From a checkpoint of a small transformer trained on Wikipedia: untied embeddings, 1119M tokens.
MLP neurons of a small language model. Each row is named by its layer, matrix (gate and up: input weights) and neuron, and shows model dimensions 341-511. Each number is 500 + 50 x the weight over its row's rms, rounded and kept within 0 to 999. Numbers have three digits each. A neuron's up and down rows have the sign that makes its largest values positive.
A block is one neuron, or neurons of one layer that tend to fire together. After each block is what it responds to, as a language model described it from the Wikipedia text at the highest values.

L5.gate1522:536521535442560479594471500421493536468455473466519530505514423543417418391520604481540493530518530523479423437515542438595611503571493457424491469610470589503568528420449537484530539542503541609464536520503513480537518554510524555386557589412535515459445524460466619531500473519473517446578522463533507550471567455442552515440427488409453494514519426533464596461543545433491415480556577570454537578452563471471498463514502458372419529477448574424451490469551532467600475485525457494406415516451552462523464500504
L5.up1522:406501403541523497497542506521555437529516611393485533516458386603490496514471446433400594392587552493504383484537492512541536520488480414564499574510605438470424476398527499648490454482444461569499443481537467562501516499514438551549552534470567539543537391447526519570480457457451405573548435456513549448536411593486512536419476554499530491489553577479547427536542527467455524496450516538496448540591503554474516483567556538474435454412565578573451513511467508492506504588479530480477517454484478458523540503488
Words opening a complement after verbs of deciding, saying or intending, such as decided to, argued that and calling for, plus years after sentence-initial "In" (In 1947) and paragraph line breaks.

L5.gate1233:519537571490461428523478478455460441522483521501471528569507495503617482482424533453557468528527487605541472517458460444437472482477423466511623484529481433561496452532587511557492448505578510380600537476501501533532475501518479563396516603496622421524556493589586492505537408467525538524490532491536501580537514478476489495558489537442568374535511496452542470589508473534434471598478413512508413499526622535509544409518526415398541455589363540540570445384440445462490509478527455558460539491541499538538512489436
L5.up1233:498496559422544422507543517480470526551390535498481527514551501529587507483470570507484487527555460606563452504445395489502596452546473474581585456459564375551524495557511466543586544539493453386443496458460547546469431469534478544393450552475562489483455497512502506485618434450586478430518592464601490549436520491416455519494476471444548461540587536435501504456577571589462474513601507541489408462514548516500436429504458463446448451557502558556501486398463494421536598514545566476476573503523528505552500569509
Final word pieces or words that complete a city, region or country name after in or a comma, e.g. Jane-iro, Sierra Le-one, Ohio, US.

L6.gate200:462489495530470526593518519599572548404478531426492508481547481505442601478444511446482523465542488540499549336479542460527417546435492431465458410504522523501450494523496397470442528481495553454453490475494550519497455529560502502593486526562449460565509421539596482527434516557480530576488455421466490609467446526535523503485470467496583508450493463485459484504491553474575479472474455511541526447535598506518469454576497484511556436421518438431499518473484463550395565489466469541449515356526450526504516504419
L6.up200:530573573506548473541483445474449562555442418525489512499545530453459506477513446541514428415566481561557551506502427476459551536563472473513459562532450448495521564452520554497512472531524415578512473518503507476532562488494478510598516594455524513513479454461525500468523542546543535540489505505369522499518520538489455616465532370496509553514413471490561471553441534573550552581460549535512454582492464469530544509573560493500516530472501509572558534461530432546562509533510483553512532520546559542505473496564
L6.gate636:511514584460505534516496445507476511540453512478516468551548456522456461497486514595516384479591378489409507551549540559541543484516444529459465548484488460535544540487405518549577658440501533533503467461444475437484442496463499520456493412576458524490549488587627522486485507607455516471565540549506514475495489496560504461416467445619581470492667469536577499580469505422490522514524585458457538555515543480490497412512397437597536516489474446454466579436556559464529495512551552479454508486411547477453486462446
L6.up636:543562501456622532473542455471508537539460475488511500451473423517526403491478485435438476453472485482518508443432420537551537506475484360507487525468578511489482486515566549572558587552531545480406598543532506477440467495469515514500552483458603446460529574512507482474470498520495494591568418435531501415547413489476508509505468572533472547468573543553551519564517552483604543488489521504593415543547571546520473474512483450473523503523476650547524552533485535427512470499509498495445524568501459444553396539609
L6.gate799:550385533532511555448442511486482482441435461483548544487583552528493596484547559507467573425445496549416448498432446556460448545476468563507454424464492508422506466468508572508519550567542573469489483521461513431434455545536403541413425479530559446529527500444547510475470534500458510526480451470620491479496442569497530460462509457529511513567523513482469464469592414475503478514563450466560497597494543614584418507566457611495557518509555474510475493522437511591498597446550621518414521486484456549528512484541
L6.up799:430547404609457571534415485466497537511511489430496536390539519526514478542503589519409465537466581566509497460529574633392456575521467512527464418584424509496523526484489468458482424510454469546535536452481463399457540455372530469495492481524527453613542538371492420454451577495539507556518440481507534563537534398459528532490495486551511479534556518525462568477521496529449486431512537423570528525496493547505536506569434461522488503488458507547444532556510491557403635516526489512503513444544523510478516518441
L6.gate1058:511465490527476587583622474479483450536478410412418516441474460494441458511457499445429489438515452505510500544491582476463418599601553555529470491565600633521595487502522505582575557505500440492462517520428460420555452552551440519533528516558594526535601453501514434497596540584487503610474370551480538516447477502430535480475487493510534468425512535428456521489521419523453561473492535533515526498455447617564491477587491541479539449544389480471447462542599531624441548578536584520559519485503529442473518498478
L6.up1058:466446486584513560534452529427493366439539544426492458510470409516559538535478619484413537486536465439571445532491458460439481438567406545512455479510472535484518538531554512539447506517569447538548479497513486490521644470507535424452497470437483520566568552493472520510483557527529426602534457480561498613482459530508456518519455486522475546481581497454529472563500569540484470615577588500440450501465471479493543458424546533486430539577505462515373519586528417548541538502490515531477558452535470486570522493534
L6.gate1181:392434445618489504468421520469446562520495467387427502415568518531330514565531558463515500506543441533431472564497526464398469567490455545552513519538529469474529529466516560614478536439551473476456542471496470393532561539536506526500503555495554545510531453563410529422430519457503549569532512425521527467380507485429559455535523487493405448525444551532524470472424545466487582561443497564496572430555515563489497538539457477419503462427445449504539480530454474479347505493549462514526579460587464422524569545489
L6.up1181:533454406503454458497532532521521568585548562547355613452511493473565397485567483437525441437493527526565492467537522470536444461475551599536423458608548463429439502546533568521443475473499533525475495538526505463464482552537550492551517500474484463479528477498574440535461520499519510481580480530575582466417425511503531516548437498421480522458520469517506534444429497468469460570506511540498423536523588498532488505509460552505500527525611552531503492479491472522484514521537574490476638456547486476602520404396
L6.gate1435:487497521405463548494517435464529454501579434470520443549483378514458525525483491476427489406541598501514599569466474454579514482524476513539525570380484478539484554520541482488504533481505502571585472487513533433500545540549490511476574602443462506565508491629552460461524655555459527587575518555492529505531494492447463525486513661432540574423428487515522474489557419494450476504537508372581493530494561501547514516504416552541468509426577485505506498499488520421508537418540420530505432423502457605506446515459
L6.up1435:476433489497466501529525534500594556521470469497534578483497553536509506567487506497512584530540602520531588432408464434518536504592465400439587434488545437430494492619463511468567485437497429561453523567465474482516507449491485446509548570537478433505440542624530451575572485613473437574503502457546462462489583562474427436486473492449435396486544493561534548464499472541587452474437444466587524473505473503598505446584418589453492424544509608533540449501523413515456496473480443409338470506477517469537478539489
L6.gate1474:437440617623494484548429516480490475639569500458492591498519397428446448497447443565471445435549420582518402425458530518474504503459492445477451519460474458569497494671525482487489458457462503477574517587452425529530541501507466462447488505396472456434554504502429579504435543417395510503520505470502477582577492477438544582534506464463438568460538511526538594444466547533502496507485449515503545476514509446452490480371463427470515460468501423532518428424484553566494502497537497423487571426435510553499446373477
L6.up1474:517433471518445529528448526488440448514513473514485458487560525533579500478494492482500511476523489503546503617531492491484490450446465549462430510527471489507432528504531507488499527546587482479634535518467401485428521514579603482498483559499534412444616512516523516454497486565463534529529450536511547597516512568525473584499406640503574464482469475538524503511514439540503433369477438508496527514490492490564502466557550488436458502573448486552528545396420551476440537433485607428571547445449488517422603526538
L6.gate1924:572473511527505498456568466439502458506483477447557573411488537502510487460536448544560517498491501392509479477457474555457466532495496502492477544536452534450560531543623507566475454484491487541576569578468470471461472536533455491447500461437545508529611539535525515547519556507422544524472502458469572538562484483494509489440481520542490432551521492563534551520496595532538550510504534618439571512489464538611469512561543434528451463425441520453455509529614488514361447496526525538527483524589541519540579549385
L6.up1924:443575491535430589520412479507492479569546471437487473446500437508479521451467530568502546493549521494515485490455412459504539486511499613499505504515482467361483511493503561579434571582532447482505545489401528489505554406434493486543476544566529497507523450513397496464619578417361544519487502480489464439519467437506531496542557504545473525482560460544524517552494520493589519533600470523461480352464466517488490575538521413488517501578564504578402516473555460570486497536420451557519560551518501595497528459484
Year or ordinal tokens naming an edition of an event, mostly after "at the", e.g. 2000 Summer Olympics, 1991 Brit Awards, 82nd Allsvenskan; also "the" before named bodies.

L2.gate108:570534514507506478547536555591540480500456570481571520381466587456537516562437475545505495607425555611534511416427554477481505526549495553527459487452608499489494537529498506589551539553461505589482445482515502499520468474583561550523446517515512643530499525516495474522469416462478479489470535483438509521506549463514479450470437509448576457512576556590535540513570543528518464517570539468514531528541503513479592439539484489408458379558530516457507467486413528433533533574516521595456494492551523470489409573556
L2.up108:484404485526582483422439541481475427505429526552521527431468519354483425544591496513517642550533440549501541515477483379555423474570499501489537478478457526598516532556485410448440567511542459498473479464558488411408425495534513533450539524446580555511574470477474505545421550547597475454495592601502443506423541423522465545533522463468488452483427485587444564462500593533437485563450544487530454589540479523461560413618566639483529476474616635494556503544474521487493560531494565505441565525532563540518515523470
L2.gate427:451554498535537481502563501497550569576510479543589524529554596454514465461473466512542471504418501486542475511453543514442476461532508539439574582562428508581491398440488555471405492520457482479555480479492495566564472553492488510452509498417525541503514522517588531503504494585537487509596536436520531494514565547604519584438531439564606433473496464453491526462423424632460485522513497517508508474539563534438527357482555487457479457469459480519505449563512563534492402488436427489591540472526536484463499482523
L2.up427:512504510504560437453485526463609523579521514534444493546532594514441473545468424495526480496477566468543470576533521514551464462460538453384390430508421584568526556421430470499436465498503512538414465521435450465495571505485556551414564539553431558537494519476580489544510482515416491459518568491478461441463540532537481429431508443519526514393472511493441510491446424400409558459446503457396540563478602492533461468524474505581477536507448479489477375578488594588543465411499540473542532526556505518578586369446
L2.gate468:496544471492490461535533597476450503466500545499464437508485616470580445519513590519380577407532564483494561391494527484571600488456548446479483549580617498481495496523471454505475518557491593507527519499490537585467552504509488539527492505499525508477465475433431482538491551490482470512455535552430550525456487464461517470377513485509462467538437489567514510544538639509500406565457603471445500431539520480458506451508394535477459410476567499544497409586430459473490527435516572607508486521400517538530480532434
L2.up468:492565422574492489463520551454483536517535448413608568519427608397593475556557494492475453481398562503478518555520565540557565530466480448533507581527504427493458495504482429530484525555493456468548553477475601539519485502520459501497454523485449504488513536570483498438448539458440467495464404538442497488477523483466468517523507511429479571535556440510489478579473524536592496567534484513517644532457510529488511512495413538516496552520562487473509449446451542545507444435431422558535512532441517475458542619499
L2.gate496:507514506501438395499515510499444484477428577485587470504583531496485467582431476493474447561476579518449496553546487518502560478433489549477504515477562480518439452458516538463463607402552504476495451557490516503532448498504522582599512485526533494526549518522470591553589491470540429554401458496584457617414509538563421537565581614471513412617456438499506440474524523542517456487470451434477501446554503550462433583475433485545542526486464450471560538395542499513455421435607490503429523499552532450534541514504
L2.up496:530470557524436400539552518508484521551398496499465539447465504446507492423550577426422482489495489483577523487476599496539465369540503529456565526510465529581454433470512566481503585454453591464533517524491486574594454527534530560510559502563493470533609472480452530577425416514483473470457462550487494456561542457570499523478554575486532471513483549437561407409443453592463480470527556484457503448564522441529503494465462456429500516502587477390551450499422540498473475483424404592557475565534492463437539507485
L2.gate881:552517453530513495468513502520453519500590523551490405390486597489528476540582534509485458521522484577570467443481563439542483492507556566489529544499461380463516400527522552420556510563640578584566469513502472497508502480565521501470533495546583544485616484528533503642513559546506535551521477544546517534522466559459560512524570499550495382538441495629509524429479497708433498547538534515578483377605539588546497403539438486465479510550511501470502557442514512438504444473517488443527521536414460434502500583447
L2.up881:562509532503497515499440567455399528449513577509487500477439545593493392512522558485466553500550423553609469454432552448485494536477481456469478520527552506488467461579467529524426525543594546564502543441597482489385502469529547523439446461512574559479511535432584451503522506599478567570471459513575562456418500473489434545550477586537460431571431517499489518599350525502513538474460534521510452520576464464459614464526470502483444457572497522490482540425469530425415576518480491498537480553501543488526463565416
L2.gate921:517507557559438541478443535390511518498528502476460519485574510546493498524536447491468491574504572555495515461484531538532534552543511486454442400490436520501473554522494494507489489599439525521543424519468514545530488497474519465490557420523601457548510565494449442581574444503458569523423480436376482446446397562440546522462516435518501577505438414421528401503559464482446495539585537424483529485543544546514526452564430561453393494513480412509536552507461485488534560544462498556446437417503469405530465486463
L2.up921:544581564482468444489451485511549537541538433512407546500565512505487441536531510395441486580534588400481453417517561536494524445449511472469498415495500517503442477518600425466409539593475507470526433590506477570568439455595464419469548489527471493538504513463541465551510429486467552414482574482467534458507472500415541541465505395497533582445476450468505472554423467427461444521536430473519513513586405487499512513515460524481465470494501403510529547578514463453543524651419498486503476455444486463483450588422
L2.gate1493:481444448458596554495452520505519585519456474519570543568517445480589469509474512444516502493383441498578511395543439559573453504574476551440496463580447498519455451494509500553477521450470570465549488510520509584550520551453574492488453502586485482497546534472427447517563506443475470571541442478534513499515468540562475534534501594492511485462535362515445525504522455509469500479513466409439462439503501475534481415468489415477580412533506482486525501517600529484444416507566412553546623534543595493444443549474
L2.up1493:434439528450538564461477483506495500474487537508405419497600516425594508550458493467546436474414479484463540525500477519536490572507493496463587513515575484477514483380512489548515511480494532489559527440441530385412532498552498467476499474436473485395604439470533518481535486532611515454429508512478483475564493492497532534490571442602461482498511466572488519522495522479586440535438412526487474544422573509493505543467455452535557533511471482485439428508569491414526465441494476523539497572475508398523528453521
L2.gate1607:512425525505468440484454428535528453519503600417476423465581576524466492484488553471483458512495542452618504465385439509426474595517467571497514567506473489474490433498405479416454627456491508485446587467490462497478507530535561485493542518491463546443507581431521584544519487552505484467521519501486424542529461482454415531517486547589455473490480460580585493514493487454462488541587506501468546545500496577445531543452469466458528489532527453428417496456459503489548429440509520446458513572407509505421523366500
L2.up1607:599526498499440510446449461507589442530571447572509521524503551560521495563491502549475465553566528459463390553543494540474533523502472629439441536352520460529497475502477562480464592490503533450488600481560505522525510525494589592496491542479545560529495520473448626514567574459512477472441450475457409449449534444451447496517513472508590509472520455530509496529426552496451420512619464497559547589514539532539590441498468493489454485457421498562524519391435462476588569543561561539522484522567431467430509452432
First token after a comma opening a new phrase, most often a country after a city (Dublin, Ireland), or an article, only, or while.

L2.gate528:490431599486567534519449431485490445548531402381439468560391455499421517540468482434552494419511447500532422518548577494564447496568545509482498524521498556466507477474456443442547566523460479502461510533498498538409523509501479498453518523575506490427463498482480537494527539449542556577585549427460530441479413528457475566563607468415509476506445478545568527514546489530632474410507558542561489562503452543510576437537477443532488431544544397523552539511432516456549505530507531471457382556593571564433436551520
L2.up528:434515447537508496423404522533442435551490463444562422534555446486592471490496516502468484428540461554571454511564496525507567594566586543545546548568520406426526538566539476413522514490545556539541482510400500414488564580422486501495553446556520477504517582493558566491557491570547492480494523504615496630518521462524545591560531493481521563526429474514468598500506501499437559521523485536563470580469499479428500427460531466471590447515513504596566429501504477489537535575505533559423494606549550567551479499445
L2.gate747:552565500589519507519465453416520592511514481432460480440450486490505476531493395497491482476499475449457458455455458455497455467475427523527443529507500512416549400450372518488565497512489467531453518512528514467480536516507513552563517566491529432550501508506525524483556482476482499378503498562448455484472487518467436521495510521587472449539525459572570564438522528487585418452499462525504552498501526561528557384539428504486529581463490548499534465493514544498516535565472546467414489453518492457551527621447
L2.up747:508560431546518507500440533449586486549541449404487430454444487499598528546504450478534446522447533481498373541495528425558553539478493422525493542479434556440521440514495479542487481532509612477542596511519473458557518495412492503547392537477470505596629528491563489558496505442464509451464538486563462474448552521485443523478512377424585554547504436537599517502539547476498467459579489454510512472496491521564448539551521488537455548471498466546420468430457492560412440494495514412447471485532491438507517577499
L2.gate1139:361536433517513567482375511477451459565504460434450484544467457446530450550556467565499499424549471511563491529480547475467495502447522428572489519581554594450511423594475507509486545482551432477553597461525502519539538541487533437489526479483584445542558542533476525466471495423494530514412515567508466503417556479552564493422558453519485500571476516441446515498514586428547456467521450529453586549496507608548565564521531542448441568556392480464360474469453466504495523449488497463417484502466487417432473527520
L2.up1139:584462501444476602534549457486402576460451544540547475503482507508471521460511498597530467450515531510517493512533474426474548516565522537474511396472429482500486486486557535494593462471549555485545495473454460555583461451470548464470450620592455451482531521514477519571554509440349628423490474480561484508538455400419457563515519480544424505522507479602574491519470441434505425454511598466454520459573541493561516473462469485458395481523380475444440432527454487496479439578437508456513530592485449440360538490418
L2.gate1311:545516436488458566560417516450396458523581535510499559460546495431425423501459470494438499492570374523463416476555466456636520447524489473464460519529473598484473528396502560534453445471567393577413515520555463505481482487557499559518494548444472506551555479543528535552507523465429528459471499503494488530533508507489419445421478528493495489530552519528539475419540513538502511417518535558472507513456501528530511424587395488524496519396548500435475476431534553521527488467649536522523452433576553491583504561486
L2.up1311:425458601522498436475495517516538534495561465536440483426500465558597491487506496541536561504526452509501379582459520525515464520561534618652500440491554553569498433397465490488499563493448488539505538484575572503475561445473431514461558407396454622501491474395390503559463445460555480451469518532508512556441550558500479460569456539466489537527569443510496494592427473403514401556452562438514538537489557467482475534426559443435453428540549466445499475479445484498467554480424625450604507575484475428476527496545
L2.gate1555:471520442459566488544504520455506490547513534600478471548528444486594545481504510518555468491447551515527476485539506485537515493574495498518513422482553515593520398551472621480477598416543419521486511494630539590515549528433501509476452491489569455530508390518484494446541516458492563511481423433484458458543517532481513439566519521468457518539536525483609532501522445534553518532544494478543570484477494585574588490563482470473497504534469485507546497525493561599584465581598455421548508503499490504375524572486
L2.up1555:507452511538395626380484490471410481495433463477545565481415489450430500515527536487584515407467408524473396466533358490481433439492507538577490511532420456466532568535385527548493522476423581614408522529448458502537487539551486498507494560478418489474515460479531545413458442463525555496533384464513535605541541507484537469546519491555503503461589453572472548532465467509466424414421543584544516529521541556442469468510497471595361473409431471478508473484521528519526541516483494558534543447524572478513506493511
L2.gate1610:441592436547444450465458477446567557594506505477521459522517436521453555509562513552494465472510471474501497511470469454554536483500548542451398525523465485552550523376517503496550472444491518601453480455465435404468479497571559545455517519397418427515584467534516581423447499574523469491544428441513513548416490533435425502432558469567472551524538521426558539453488442516414494461497515443412520540432395547559464509487490447489518448411469482499512480517522651525560558566530516489528519495517484388508496564450
L2.up1610:491451465592458513562515514551502463426520471441452561513613510502468444495477519466527504493432511562472586456510460468504485470482497534495537545463486526427511514492462518520478480507536442523582505447444546568557424510432527561461583496493406510520458578473493496592533527495525478466439531527554595485581424614487504523635557542460521553512533473571497525483458571466543415581465516466561456518487520504573469519563506470493544523515564399438546511482492513561444532567552397533483545453479459412459467527476
L2.gate1628:510424532460433466470453559495605459550441497454410533522517514559449589450545524545465494539516537454544516456554424535574486555493447445539348446568498522504514517484375493502546614487618513579519522455478521381494491477380492515592487460510509479480593472397528426504467460475538493568396469448454489515483463540516554527489461435456482513443547464506548491478483503428437501497505531496534450491534438491463495485443510455549435381578506536448442403402509519549510525529532471547505450461556533510490486516413
L2.up1628:468503567618459466497547487457482531522494457403531491516424545542466548514577462585540500492467503528505525505488526641525486552488536406493444481517519480495441499505537524411566480479489456560527567528490477396496501503452418506534430492545555511508526473510501535511548444444491532575497449465527398490497550419626583482508427468544447575535496384556517458571493496496493536530581538511490502523437504465456524397417458511519453456603445550455410490454442500589495513539520468536533494480477501544488474561425
L2.gate2043:507535482527469526546416404478471563524495458606541536477520450504546516488546555503581526503626424446535460538546520398478517507517451482507484500507437531457510454506512498501521480519539597494476563525521481552517523498458541516481403624435560486528452496432483563569512521584475549375541469420477481526441580467448524499521524463516561433552453507555571527458566523451539428436522484410513523529487461504518563425568479453557461483546495478464483528501435524575476399564527517528523473518396503507449416555548
L2.up2043:483475567503457486566391513500476446459564483466542582463549555519499477496585539486554501452499507474407510531426445515458391429567525432352479584571450546480526428437404612419519546490499565568528551531447467409493500493455491503401398509595563413613505413516569511505467468485509574411522443531460461492514535461479475463541464421561447578548561489606515483415527468476507422492531524519439494454555466536545418509537551518550553535477375633507514518510476539474569497435452428444486498492577523516575555472532
Year numbers or their final digit pieces in dates, usually after in, the, or from, such as in 1930, 18'30's, In October 2017.

L6.gate54:468571698486396569489454489571504453547503479446498536467487468563549424464521562550537522540519428499515556488507491505541425495504484504549480504550487511519481463510413538496534499425571434501542534438468577558466533486498436498378544469509556466526444529517480525476514463511561530483572560481517498547536571485503465639411483417486564359502493561527476472522548416569451517546423383505491440595496578421465561462572481535460403452503478602485438554469470494416478554531455510447449505550507541446532524452456
L6.up54:455565565460432372451469487450556494432507484515471467571498470459591483559516512505542473458551512524396485380437558436475457483496449517510513532568501488564508515532516549507508451561478541446472454454493446505529487519497487475505493517585600459588573491470526401538442571528529545497643562564566499591503465436514467507497563495491462347508505532497481456635503561603463552442536495463541445440508552594547378541490548554441564524538528565496534404603462457570510461573487505515429556531423606472508512536438
L6.gate224:448501543494473467544569453514477442516511538598492528448472489502543575551480557447540531510561495550462478473473473437504502636480533522472570458514455504429483546533637468516503527599536506505604524549576486488565564526434525493372444497471556519446478499468502575485534448483544473502475531520449452531611566561432499564513497533472557478500424484491458488490573522459376505500458554537574529489538564558506526409514491488497470485611479572502467490477540557478432529428520547500508567457529540424511522461535
L6.up224:446506542518394475522463427424529408472545522510470477488495504418557514456491389506550492516452441536481521425523461456505481505476444540496511506511550454409640461531491431462474454528478476517520487467546486544566588527519584488383530501510555447458531509526559483513446484532561492493568441490530486539656535522444510525511509553513528475517434487491436522457496497433467557439411458539495559461549425534509381458597592476485580403540466455424500466582534536413459494416559424526489523439511477496467539480490
L6.gate685:512458498509433507505568540445492517530505487453468445537555618484507498495493513636539495526596556488542561509508497516552491537501466436433533475561542563506556494504469436432459480531494413489437533514416460475494516478484427517425613527414530513567607477543481555517451506565524481528463539600485501552539540396570534517502526519567491455444496463547430409490512524504557513523544558516506529542580531571483481539516466533501500489548467574617430585498550441401510417520563482535473492513469425456494485508487
L6.up685:562491519580558471463552465433509489482547389480528520550465429462581464561480526568444464453415516516551454493479496438602464422604395638444515490509578506485477530511445504449437497510484565477487471502455484623462444489523531492451481474581480541504500488469494506516564553469574524473507548496527515535523543539505401453500527421503389492460529552566472461579562583548491544434449467495449466551510543543528523550542531486487595396511497520506507467457429533537574569513384524488486421478569558468467452538505
L6.gate1084:452516516525498577479522547474547485355577592584567523544523439512493512474450492603495486488498467489576461556532492368506591516450469431426578487527484495517476432453512524429484568499494436453432430470512464525563443472514543506452370501479546528485590460616545461511476533574537523551483495473534518515570413576448567528473590603572484578538558459439584419367462552542469471427474506463465465519535483432487528532465505471477508444486562449538452574474518549538462564501421546530392506487473485462467559492561
L6.up1084:474501534492532457548583495527544441566565464504466425539654548441395545518485507483535468510563460586506501471440508465536431479490446512461487518503508540523509466465474562493471482563438487548492557462500545484498439522548432515540463528486469435525518511464576376552540490493470544542502530373557516519589412459518523557572490515524453439463481452374485421488502466533500417487423441508608499556506578583486464502619497545476494507539499503443521538472509534493579438447521423587579518508443435562463442584561
L6.gate1506:534427552451502502522475553529467517509498512484418503492552548439559469504482508483565445534548447540532515611446538390458496484591609530486529430523490488506478414526485474583426612555592602388477556525521494436539456589446463545426493558533506441458492477518647558518609457525422440504539464488537494544463465542511449524519517485414522395644520439478535463635495539569375445630455440455454444541560532513421477517533495526436552486591541431541534525516481505536493570457422434488498490465509501471511518450504
L6.up1506:577512480542472517538494420584410443592500561479474396511474498469493467552449520464487476495514468560548514535463513445387494448537537589557483589536496532529545462467565465481527542552619508398520446497545455508642430448495501570326565605498445500496496493470599526500601413495488499497499463518419521459459494538461514595522493515536514497507518441432545500501549520452427454489498540517474505504500507526473455492513466457440494466491512483538444594506510525453472507507511461475498482436507547448537492511479
L6.gate1708:506492551524627550492507422422470501471555488551543537535459533542464537522480402577463427521542512516446428433508519473525499448569562447502477525511552401496535572531521526558495478511511591479452425411482547579576613530537518543575493448546494471486506456506474487555567400392430438453459600484590477499639450572440488530499515515542539580427499553557490557466567572446480451587409524542472462532517541567496528526496419493490557432566492547475512493574445511420582476498456416450474499520505479492540502462477
L6.up1708:454424571448537450561494483564486454526499452547452438475511437521479401505461541591574500503610473394498522532557489604417521445574430494477566499520519466480562513438546521467547518527422534481533497514454459399403553553475580451486495456486470507446464482599524460433515500544499473439482506500529517495440484524451548442464455425424575506492535543496471524554504500545540508518452546556477501556592432453443555548544492457494512519512561429487582456500502450476526596500489589486428517504539548531409548461450
L6.gate1909:455536443457526435445505480487500475470436488541515482509558499470498487598515630417463531482540507514510547542359530467533396525536574553468441497500585422449489502496445458475459650501510597502456501553459441486501480564500451477434624444429556489484502422438553492493543605485519616572407510406451472578430481453517542460493489506542539480536496584344472485581514553441505435474470516592489481549577483519419530496604514578483490512470447577428543479552524578528497597472514492446538488443509464371480526528570
L6.up1909:576542547485515443528584592506480500453484564542557525548545416571573429540498547474538469511527546544431521567452472408472479519517471589434569553530447484526493466405527508523488486565560487439593492476567584493572499408483418443440453534509533499517543645537513428524546433477461512526535580470473479394473514585410522515532513501559567469454441458424407481594498456487553512606405479426402469371542582478528527509534399516428442420542390589525526592452487456529479503506517437537458522516462489544415607474518
L6.gate2022:537504454500559442549570565611495415467505580478556597441609475588527466565565556510563479536552514518427520455454543466444495530374436488542550496495498479511475408468518493497486515521569620520562465481495527541545520519479530509614483528477534434422465581527476545540577511481531574385451455533496475541479515459482509520515491435507556482513561419495568573421512473483534392542474471486562519518575541492425458564530464467522513426461500536563507513524455474568486525379518502411516438486537391416519511615492
L6.up2022:531401584506446538501436426481578461515492510607500511450425450460439523483539456518515533518426475551484484515546548478558512530480446420549578476486456402463476452462540598554497555546422580532465510448528437532511504458505543594473482495474406428553484487526446514559533501522462438536490580416464455589554606453415545409498530490477505503538546486466471536512516468483449501408531550480487611541508590494463537433497461518461546489493492473531458532453446497525493491569497500588381582455565500500519453538521
Pieces of country, state or province names that end a location phrase, often after a city and comma: Norway, Slov-enia, Kore-a, California.